Part of a small language model's weights: 3 heads of 128, LayerNorm before each block.
MLP neurons of a small language model. Each row is named by its layer, matrix (down: output weights) and neuron, and shows model dimensions 176-303. Each number is 50 + 15 x the weight over its row's rms, rounded and kept within 0 to 99.
After each neuron's rows, "raises" lists the tokens whose logits its output raises most directly, leaving later layers aside.

L7.down1743:64 49 56 60 46 41 31 52 44 50 43 48 69 57 56 70 46 51 44 46 47 54 54 68 64 57 31 67 71 58 53 54 43 20 49 31 32 31 38 51 77 67 58 42 37 42 66 55 51 46 41 44 35 48 70 26 61 25 46 68 41 76 62 31 44 51 32 43 51 29 58 40 51 56 70 49 49 51 34 34 68 48 25 50 64 53 49 51 53 87 60 57 59 38 70 51 69 66 45 43 62 45 68 52 79 57 76 72 20 43 42 30 76 52 26 83 51 66 43 47 46 35 43 59 54 83 63 61
raises: "Am ", "my ", "I ", "we ", "Make "

L7.down209:72 52 47 30 35 32 49 45 71 53 18 56 47 27 55 50 67 34 56 43 38 46 49 43 48 39 37 46 66 50 52 38 81 53 52 72 16 86 30 31 67 57 63 23 31 26 66 34 51 48 52 17 50 42 55 65 48 54 54 44 59 24 45 55 62 53 43 77 64 44 65 66 49 48 62 45 40 31 49 45 37 68 52 38 56 54 97 32 35 64 53 73 61 39 30 61 67 35 42 46 73 37 25 72 42 45 14 74 31 51 44 25 39 61 49 56 28 52 46 70 51 56 59 55 52 57 59 51
raises: "others", "etc", "other ", "ones ", "future"

L7.down2245:29 22 43 54 39 43 84 60 58 26 31 38 34 20 52 63 44 41 56 54 58 68 61 48 45 37 69 58 43 44 57 50 61 41 40 25 64 47 51 28 33 64 55 63 85 78 25 18 45 33 21 59 72 57 74 73 32 68 47 43 78 74 27 72 69 47 50 46 21 38 34 42 67 27 32 56 55 60 34 56 49 62 42 14 41 39 60 91 31 86 63 37 30 40 50 96 64 44 54 56 47 51 58 60 56 52 45 56 84 49 55 59 38 38 55 35 46 50 70 36 22 68 64 30 43 69 43 50
raises: "published ", "administered ", "named ", "built ", "released "

L5.down2266:56 64 33 57 44 43 53 34 47 49 69 60 41 48 46 41 79 34 78 56 66 53 57 34 21 49 39 52 40 15 51 46 60 16 45 35 41 41 36 61 51 36 55 46 81 28 37 62 53 41 55 51 32 54 53 39 37 47 61 71 65 57 73 73 30 39 66 52 46 13 49 39 45 26 58 70 35 31 49 65 67 46 51 57 49 60 69 44 41 31 52 44 60 55 73 51 60 47 26 53 52 55 19 71 50 71 45 45 49 34 16 41 30 43 66 48 44 23 59 38 19 47 29 18 58 50 26 48
raises: "these ", "this ", "(", "The ", "that "

L5.down1946:57 47 59 87 38 67 39 41 42 50 38 47 57 47 66 33 54 39 42 33 64 56 70 93 50 76 30 53 62 64 46 52 50 54 41 34 63 43 70 31 51 11 69 59 67 47 34 37 80 57 48 71 30 50 55 26 85 59 36 77 64 55 29 75 41 60 52 48 52 48 52 28 37 45 50 32 79 60 51 43 64 11 56 86 38 44 55 22 51 51 42 43 69 31 32 33 41 41 35 62 67 59 52 60 41 55 50 61 43 38 69 37 59 55 43 38 70 68 59 43 59 51 50 45 45 47 72 45
raises: "Conference", "Season", "League", "University", "hands "

L7.down1499:56 62 43 46 77 58 48 74 59 43 26 49 21 53 60 50 34 69 31 52 76 71 67 53 58 45 57 57 34 44 48 16 57 44 57 46 65 46 26 33 42 65 75 34 44 26 49 48 65 40 55 49 57 74 39 56 43 40 29 40 37 51 53 48 55 45 41 52 39 62 40 60 56 47 68 45 50 57 62 52 43 49 18 16 49 18 50 71 58 14 60 69 70 24 58 52 61 36 61 50 61 34 67 64 80 55 54 65 53 66 61 33 76 67 32 29 52 59 68 29 45 43 33 37 51 31 44 36
raises: "3", "5", "4", "2", "6"

L5.down195:17 64 43 35 41 40 49 37 40 34 59 48 60 28 41 59 68 63 79 22 39 25 78 44 34 52 31 52 51 39 57 55 47 33 44 45 39 83 58 68 36 57 42 52 51 52 63 40 35 22 75 52 17 30 22 55 42 67 53 80 56 59 30 40 26 45 66 54 44 53 61 63 39 36 52 51 56 63 40 36 41 61 44 41 48 37 61 43 37 64 65 29 63 50 40 46 43 56 34 18 48 53 45 62 48 36 84 42 78 69 49 38 44 62 86 49 49 60 62 64 40 43 77 64 31 65 60 53
raises: "it ", "his ", "its ", "her ", "then "

L7.down391:69 44 50 50 42 35 51 74 52 40 59 64 50 40 41 61 38 47 66 55 73 41 44 28 53 55 30 25 50 53 61 27 74 88 57 45 64 34 84 61 49 60 48 51 55 57 49 36 37 57 59 49 47 56 63 21 61 62 56 45 53 54 37 46 26 48 41 36 80 48 67 34 65 63 49 23 40 40 64 50 14 52 33 58 76 49 82 24 51 43 40 48 69 57 53 42 62 48 52 49 59 56 40 62 51 51 70 56 65 63 66 69 52 59 59 44 41 63 69 25 63 35 28 41 25 47 32 47
raises: "Year ", "Pos ", "Date ", "Party ", "Order "

L5.down478:44 66 76 55 76 57 57 50 58 74 46 54 44 49 38 46 57 61 72 48 70 45 71 52 49 40 45 46 56 39 45 62 56 73 53 61 47 66 56 45 27 75 50 79 56 72 40 63 66 73 39 43 56 68 64 62 38 67 40 49 39 69 59 77 35 65 34 41 64 24 19 62 67 70 44 47 18 87 64 31 39 53 53 50 68 46 56 38 37 63 36 56 66 51 59 54 32 60 46 47 55 61 39 45 71 68 46 63 59 53 79 70 67 59 40 47 19 29 54 65 58 56 25 46 77 67 48 34
raises: "(", "and ", "for ", "of ", "with "